Weights of a small transformer language model: width 256, normalized queries and keys.
MLP neurons of a small language model. Each row is named by its layer, matrix (down: output weights) and neuron, and shows model dimensions 128-223. Each number is 128 + 32 x the weight over its row's rms, rounded and kept within 0 to 255.
Before each neuron's rows, "raises" lists the tokens whose logits its output raises most directly, leaving later layers aside.

raises: "r", "rage", "rov", "rs", "row"
L8.down259 [120 129 172  89 120 117  82  75  94 136 152  73  92 156 115 165 104 113 116  98 143 142 152 112  76 207 124  95 136 107 109 134 115 100  98  97 168 167  75 172 161 111 153 122 108 105 116 178  66 113  96 148 137 149 166 147 113 143  72 148 124 138 183 207 167  87 180 175 136  55 164 182 114 138 197 142 114  77 137 177 123 105 173 137 144  92 121  95 152 109 134 142 115 212 111  88]

raises: "rs", "rac", "rate", "r", "ration"
L7.down388 [171  54 140  84  99 140  74 125 188 126 143  99 156 131  94 106 168 123 137 108  75 127  87 173 149  88  92 108 174  95 120 140 126  58 112  93  89 123 104 122 173 106 137 162 160 110 148 135  87  86 140 132 116 235  97 102 102 108 102 128 127 129 150 139 159 155 127  83  83 110 106 137  98 149 124 116 114  92 108 130 154  91 186 122 176 136 135 116  85 129  52 132 157 119 116 123]

raises: "ered", " its", " their", "ently", "ering"
L5.down467 [119 174 109 135 135  66 106 180 126 135 165 153 107 132  99  52 163 112 134 114  98  94  74 110 133 153 162  90 127 181 159 144  85 177  69 144 100 126  78  87 151  97 177 160 118  92 145 113  85 124 114 137 189 108  78 190 157 114 115 130 136 161 160  92  97 132  93 111 169 118 175 100 147 143 139 104 187 139 109 166 124  63 109 139 125 169 158 192  85 177 119  91 161 146  95 130]

raises: "z", "cs", "ck", "so", "l"
L5.down626 [128 128 175 163  89 220  78 122 115 104 126  60 159  79 145 106 121 115 109 140 184 105 164 111 139 149 102  72  59 142  99 167 130 105  83 149 131  87 144 120  82 106 128 117 155 166 130 196 165 149 173 211 158 169 105 134 148  59 122 120 120 146 147 129 165 158 134 160 130 145 120 118 128  96  87 108 135 150 170 134 132 105 114 143 141 124 123 133 145 154 136 148  69 139 118  93]

raises: "til", "set", "ake", "so", "sen"
L7.down527 [ 92  90  46 141 164 141  79 114 144  80  76 115 145 140 121 201 132 124 143 127 129  72 104 125  62 160 152 137 127 134  68 147 151 173  96 127 133  57 130 115 102 129 142 111 191  82 152 141 169 146 126  70 130 153  64 170 119  96  66 128 169  85 143 142 147 113 139 110 120 182 135 116 136 176 111 107 177 159 140 178 135  32 151  99 177 163 189 178 126 112  85  95  81 119 141 119]

raises: "e", "z", "to", "ts", "ura"
L3.down6 [130 194 157 172 102 123 146 180 165 129 170 160 120 103  84 151 116 131 134 135 178 137 103 168 173 142 154  97  81 162 102 116 190 111 109 133 151 139 160 150 182 157 123 151  69 120 168 115 122 190 115 133  86 148 111  92 142  75  79 200 127 143 125 104 137 118 100  98  76 123 187 173 113 126 108 161  97 136 180 184 115 117 139 128 118  92  70 117 101 142 103 147 126  91 151 126]

raises: " spect", "\n\n", "\n", " people", " /"
L8.down395 [126 156 127 139  88 151 141 162 109  76 116 125 140  78 130 118  68 135 111 115 168 107  44  99 130 155 215  85 144 141 125  87 163  93 114  68 147 132 120 134 160 104 111 122 100 174 183 122  99  94  85 171  83 117 142 125 130 155  81 152 140 155  99  94 164  95  84 129 104 197 149 143 125 123 162 130 136 107 148 175 207 159 194 112  78  90 125  65 152 148 114 135 121 138  95 148]

raises: "met", "ze", "ice", "ure", "mer"
L7.down382 [111 101 129  88 143  80 116 120 169 190 141 117  81 163 139 137 129  99 105 113 196 118 108 134 135 235 111  86 160 117 181 141 212  94 102 140 142 167 112 163 107 124 138 134  65 175 123  94  49 187  77 142 147 104 141 121 113 132 115 184 107 168 192 177 103  75  85 140  95 159 153 137 143 164 100 223  62  99 171 119 123 141 168 129 168 128 128  95 172 113 140 116 129 126 131 180]

raises: "ub", "vent", "ved", "ute", "uted"
L3.down1000 [ 71 147 143  95 169  74  78 170  76 115  54 101  77 108 156 130 149 149  95  68 111 178 140 140 127 103 154  90 169 109 107 152 117 136 169 118 157 132 107 161 119 144 141 144 181 164  92 122 107 134 132 151 130 156 159 142 144 114 122 186  94  45 108 123 110 141 210 132 198 124 105  79 113 163 105 107  72 144 106 133 128 171 147 119 111  98 142 138 180  78 142 106  87 150  84 110]

raises: "put", "board", "iti", "amp", "line"
L8.down372 [153  71 149 120 127 147  49 107 105 119  76 133  53 123 170 134 117 134 109 186 127 140 150 129 147  87  91 125 144 160 139 119  83 144 159 140 146 121 174 116 109  47 128 121 192 102 168 128 142 150 149 126 129  98 130 124 103 100 119 130  77  82 110 111 102 165 142 115 124 105  76 191 136  98 121 149 144 123 145 171 147 131 140 154 150 172 124 172 141 110 105 154 130 127 123 194]

raises: "rif", "ures", "rom", "r", "ries"
L3.down666 [ 94 114 135  71 162 136  71  83 113  96 130  80 104 146 103 136 140 121 109 141  67 117  95  75 151  81 147  93 159 102 146 109 111 118 111  96 169  82 117 110 191 133 179 107  77 153 122 122 184 197 112  54 139 150  80 115 171 107  69 168 163  50 155 146 128 149 127 107 116 136 151 101 129  82 140 115  87 117 140  94 138 112 192 136 105  65 132 111 176 164 134 184 143 123 130 113]

raises: "right", "ress", "ice", "rus", "elli"
L3.down266 [116 122 128 199 126 139 114 153 145 140  82  85  86 112 128 144 166 144 178 199 109 139 112 129 104 164 154 138  92  86 167 143 129  96 131 133 166 138 142 119  97 128 109 172 104 121 134 179  79 124  96  97 115 102 131  92 159  93  87 125 129 134 123 112 140 108 119  95 122 145 180 121  93 122 136 153 110 125 160 154 122  91 179 152 129 111 139 107 151  93 113  92 134 155 134 148]

raises: "h", "ae", "ai", "pen", "iver"
L7.down504 [119 131 120 118 131 103 116 181 105 142 113 206 161 132 102 103 104 109 119 150 134 156 146 141 133 141  82 105 132 168 151 102 102 150 188 119 165  86 182 127  61 105 142 181  93 127 213 140 136 107 101 104 101 161 107 107  99  81 101 114 117 183  97 155 123 162 161 148  93 160  70 155 124 161 121 109 148  92 139  76 178 105 107 103 177 147  84 104 151 136 110 127  89 101 111 167]

raises: "so", "ong", "th", "rea", "eva"
L8.down51 [ 80 149 123 122 139 189 145 119 141  96 145 138 206 116 110  82 113 107 183 161 125 116 157  89 104 161  86  98  61 197  63 101 148  99 173 156 145 160  74 131 192  99 119  91 108 138 158  66 176 146  93 153 137 189 116 181 119  65 105 128  46 144  95 160 131 111 124 111 121 155 165 138 124 100 118  97 124 125 105 137 124  67 162 111 110 121 102  98 109 156 139 134 150 146 165 143]

raises: "oca", "ers", "isi", "eng", "olution"
L5.down53 [ 99 171 162  64  98 151 136 129 179  94 122 182 108 171 104 116 159  84 158 109  65 120  82 134  92 159 128 127 140 110 106 165 134 131 116  99 125  83 156 139 161 144 149  93 149  98 132 130 151 104 174  99 157  82 136 120 119 129 157 184 125  64  89 106 112 106  54 157 120 103 114 111 195 112 133 115 122 118  99 146 162 114 133 144 174 153 118 135 113 197 133 106 147  94 145  96]

raises: "han", "hes", "hel", "achi", "aur"
L3.down413 [ 56 147 138 133 140 167 127 156  98  60  59  95 142  95 113 107 146 108 120 155 165 125 112 113 107 136 111 103 167 119  71 143  80  96 148 137 158 110  97 166 187 110  93 176  97 116  60 130 172 214 141 137 125 193  72 140 146 126 148 153 123  92 167 149 146  82  56 127 178  76 145 172  94  95  85 101 104  36 141 125 105 105 129  97  80  73 136 179 122 120 145 178 112 133 106 160]

raises: "ably", "able", "rop", " point", "ital"
L7.down396 [ 96 126 182 154 122 133  70 102 159  91 135  86 119 179 137 113 130 108 125 137 130 169  94 130 144 118 167  99  76 133 112 179  97 121  93 149  73 114 100 154 137  70 119 106 138 125 104  77 149  84 126 167 166 129 197 110  76 144 128 210 114 153 124 122 158 171  55 129  68 170 130  83 180 119 128 143  88 139  76 103 149 105  92 142 151 108 132 119 118 157 103 125  88 122  91 199]

raises: "ls", "ves", "th", "f", "fo"
L7.down942 [132 166 148 133 111 127 106 122  77 132 128 110 128  33 125 101 116 110  82 100 104  82 139  83 153 152 106 118 115 124 128 164 142 152 140 140 112 165 107 121 177 101 167 144  87  54 126 124 125 124 147 100 148 109 134 125 149 152  84 100 138 150 168  85 202 134 186 147 175 124 112  79 140 146 198 131 207 158 127 118 142 124 130 135 117 144  23 140  81 148 161 105 128 178 140 141]

raises: "”", "ty", "phone", "US", "fic"
L8.down152 [102 132 125  69 115 131 130 149 171 141 103  55 146 110 143 113 116 157 188 151 138 165 119 159 152  73 132  44 120 110 168 117  83 165 131 173 145 113 150 147 177  76 113 145 117 149 130 126 158 144  72 194 167 117  76  90 110 172 134 117 142 111 125 136 145 144 124 141  99  76  85 117 118 120 123 143  43 136 190 120 152 147 114 127 131 190 129 148 142 170 158 109 199 154 101  72]

raises: "lies", "ci", "len", "tha", "rd"
L8.down570 [139  85 105 128 142 100  98 129 141 116  97 146  95  76 170 169 100 141 124 127 159 113  85 150 146  97 135  90  73 142 161  77 105 111 116 127 125 121 122 119 147  73 161 140  91 159 147  89 123 127 165 147 135 180 129  85 116  94 133 107 144  92 151 158 125 143 120 136 136 119 130 137 150 117 193 141 161 123  98 158  81  98 131 144  87 169  57 136 129 120 132 108 144 162 143 101]

raises: "din", "den", "field", "mer", "ford"
L5.down911 [149 119 128 115 150 168 124 166 151 144  84 178  97 105 146 129 140  99 151  81 173 100  90 175 147 109 102 112  37 137  68 122 152 153 108  86 110 108 152 145 169  90 118 183  95 145 109 134  88 195 141 151 104  61  92 105  87 181 150 111 142 139 171  99 153  58 139  99 110 173  88 143 114 105 195 125 153 122 119 128 133  67 102 127 127  78 137 104 115 119 143 100  81 138 141 133]

raises: "act", "um", "rib", "yp", "ri"
L8.down245 [124 122 195 124 109  73 107 109 119 145  86 128 119 143 149 143 100 123 135 175 107 109 102 109 128 178 173 120 166 107 129 131 142 117 122 160 114 153 121 139 117  51 122 112 110 157 171 158 117 149 101 143 120 201 116 158 164 135  47 207 133  81 124 146 120 122 115 128 161  71 126 221 123 147 105  98 169 158 119 108 124 142 137 135  92 103  80 108 147  87 119 132  74 107 140 156]

raises: "sk", "sh", "burg", "ma", "non"
L3.down607 [121 108 157 163 140 133 138 153 142 141 118 133  73  66 167 104  91 136 122 149 126 107 104  88  89  90 123 169 121 109 141 139 109 140 114 176 137  94 183 169 175 149 149  94 133 119 184  81  81 134  73 191  89  99 161 158 192 147 148 145  73 108 141 133 168 128 107 170 126 113 147 163 117 102 127 131  81  86  86 141  88 114 190  99 121 133 150 145 163  86  92 113 118 116 175 116]

raises: "ries", "s", "iller", " have", "eri"
L8.down473 [166 102 145 133 119 184  73 159 156 185 109 140 102 121 144  99 139 137 126 114 108 129 110 137 100 154 132 150 143 204 173 167 135 154 189  91  87 153 118  78 168  92 123 146  78 102 103  87 204 123 100  60 141 211  77 128 144 101 124 148 132 142 171 157  87  81 150  90 123 167  94 208 145 138 156  76 114 106 152 135 130 107 151 151 110 105 110 123 177  94 134 145 115 114 148 125]

raises: "ten", "ender", "ense", "tain", "on"
L3.down864 [156 137 154 172 121  53  80 141 125 104 138 129 101 156 165 128 144  65 110  56  85  89 166 140 141 101 120 125 160 144 127  87 180 110 142 109 155 138 162 108 149 111 119  73 104 100 161 142 136 114 140 145 117 128  86 134 100  59 143  81  66 136 192  73 170 150 131 200  86 110 170 135  64 139 119 118 121  80 150 136  81  93 136 142 139 102 145 101  80  97 152 123 140  65 173 108]

raises: "cest", "ward", " Succeeded", "oya", "borough"
L8.down133 [164 139  74 164 119 185  96 141 106 106 145 162 115 185 128 137  68 110 161 131 132 129 106 136 166 101 139 126 137  92 185 122  80 141 185 166 162 164 105 132 122 113 138  97 161 155 156 148 141  98 167 113  87  99 149 116 131  73 186 128 161 115 148 132  65 155 100 128 155 129 124 137 170 183 135 142 135 180 135 127 150 146  88  85 183 139 103 103 147 123 128  91 138 106  88 105]

raises: "ila", "ual", "ut", "ound", "olis"
L8.down871 [ 90  99 200 105 168 157 148 117 137  70 136 105 121 130 154 123 147  93  82 135 129 178 119  96  94 121 141 125 110 110 139 124 169 147 176 156 148 124  90  87 147 116 132 108 126 120 161 186 158  98 131 130  77 135  92 147 132 178 136 151 136 120 130 145 121 163  92  49 155 104  86 109  98  62 156  73 175  88  88 158 130 116 113  54 155  86 142 162 140 149 175  77 151 116 161 111]

raises: "ian", "ial", "ia", "isha", "ino"
L8.down836 [131 167 126 158 139 111 146 134 140 162 115 159 109 102 131 179 187  91 167 128 105 137 107 136 183  94  89 148  84 205  84 118 102 160 161 116 129 144 101 154 188  80 159 153  83 157 139 168 160 136 157 139  68 148  98 138 157  82 112 165 120  97 157 122 107 111 133 134 137 151 140 178 193 148  84 183 119 179  86 137 190  97 143 176 172 114 112 132 210 117 144 117 168 114 152 131]

raises: "d", "ler", "oke", "alo", "olin"
L5.down784 [115 163 142 126 148 150  68 138 117 168 104 119 170 163 140  84 142 135  99  84 136 106 175  64 172  90 110 153 114 100 111 142  93  94 159 122 143 156  63 145 135 123 120 142 139  83 123 129 148 119 122  84 134  84 159 149 102 134 121 125 147 128 170  95 168 128 138  90 125 145 160 134 157 138 148  77 136 129 128 106 180  80 207 100 126 163  96 198 131 202 145  62 137 127 115 182]

raises: " later", " earlier", "stic", " ago", " after"
L7.down167 [152  87 165 139  94 143 104 108 115 129 128 178 137 115 117 121 102 157 151  92 115 132 145 162 108 136 102 115 137 148 193 124 119 123 141 137 189 146 146 114  70  32 150 139 177 162 125 145 116 143 173 157 119 114 149 155 135 158 117 172 132  97 119 133 131 139 135 176 114 157  65  86 127 138 177 117  99 195 155 115  88 193 159 116 143 163  62 104 124  83 124 156 147 126 137  66]

raises: "id", "ich", "ern", "ür", "ent"
L3.down620 [103 129 167  75 127 107 174 150 118 169 113 117 143 191  63 124 126 103  64 152 110 152  97 121 118  68  82 148 151 160 152 129 156 135 110 173 160 105  83 114 141 128 162  86 165 123 103 133 169  68 145 155 107 109 145 131 129 145 104 177 100 181 103 133  81  85 155  92 181 137 155 124 170 151 141 109  85 106 136 160  88 151 133 138 167  44 108 139 133 145 136 160 145 166 179  94]

raises: "cial", "act", "ty", "ves", "ise"
L3.down393 [142 103 155 125 135  85 180 121 132 151 113  75 131 100 141 166 137  97 123 139 116 105 129 121 118  57 168 170 150 137 206 108 140 147 119  67 114 154 130 100 133 146 125 163 156 108 139 108 140 193 127 162 175 158 102  58 127 151 131 104  84 139 119 129 148 119  99  77  68 158 134 104 140 138 108 104 184 144  90 173 106 142 121 164  94  55 159  60 156 129 143 151  76 157 134 133]

raises: "es", "de", "do", "des", "tes"
L7.down865 [119 108 100 191  99 128  85 108 146 129 127 135 125 120 147 186  95 117  78 104 110 142 134 117 106 118 131 102 133 130 120 168  92  75  95 172 166 132 147  96 178 106 106 135 119 117 160 182 135 119 136 126 113 134  96 124 164  93  93  87  74  92 165  98 169  61 122  80 103 158 154 138 119 138 113  87 172 145 153 147 134  89 100 103 121 159  82 162  77  89 126 119 132 165 124 148]

raises: "es", "is", "ill", "a", "ara"
L7.down203 [ 84 116  96 135  83  91 119 128 152 141 117 121 112  90  57 135 105 147 131 116 123 192  98 102  84 124 116 115 159  92 106 166 128 108  70 148 118 156 153  78 173  56 118 139  66  42 121 121 109 140 125 170  68 128 109 132 178 119  79 171 174  47 203 135 110 120 106  98 142 150 146 148  74  78 151 151  93 119 146 162 131  72 157 135 124 135 109 158 137 120 127 166 121 107  98 196]

raises: "ti", "ten", "ase", "ted", "oint"
L8.down467 [155 124 139 116  96 131  92 143 140 106 157  58 163 111 117  72 137 149 131 101  56 119 135 146 114 127 189  74 129 142 200 187 141 119 121  85 118 131 132 154 125 162  87 177 124 110 154  96 124 118 186 171  95 119 163 125 132 152 177 133 111 130 113 142 142 110 171 111  55 132 170 102 151 140 101  63 162 115 101 143 102 104 190 120 117  84 139 122 150  67 132 113  94 107 168 135]

raises: "rog", "rea", "mi", "right", "room"
L8.down185 [ 70 138 110 127 107 100 152  88 150 139 113  76 148 181 116 170 121 181 193 139 101 131 117  54 134 100  90 165 140 106 118 107 146 103 160  81 139 157 136 137 187  55 119 130 174  90 161 132  97 148  96 115 116  93 149 140 146 136 156 204 102 118 113 143 173  99 123 150 113 139 141 144 171 152 166  84  94 153 111 163  80 122 157 102 129 157 145 161 114 169 148 129 179 130 104 158]

raises: "red", "ed", "less", "var", "ously"
L5.down1010 [119 133 137 107 151 120  58 120 139 135  96  96 156  94 144  90  18 112 107 125 129  91 117 140 125 151 115 159 113 106 131 128 162 139 158 110 201 112  71 128 144 154 149 139 182 115 109  74 102 148  87 147 107 120  95 128 157 138 138 131 117  97 130  94 128 176 133 162 132 120 191 155  93 118 147 122 118 138 122  89  77  93  84 125  79  65 124 226 127 157 108 131 158 105  77 159]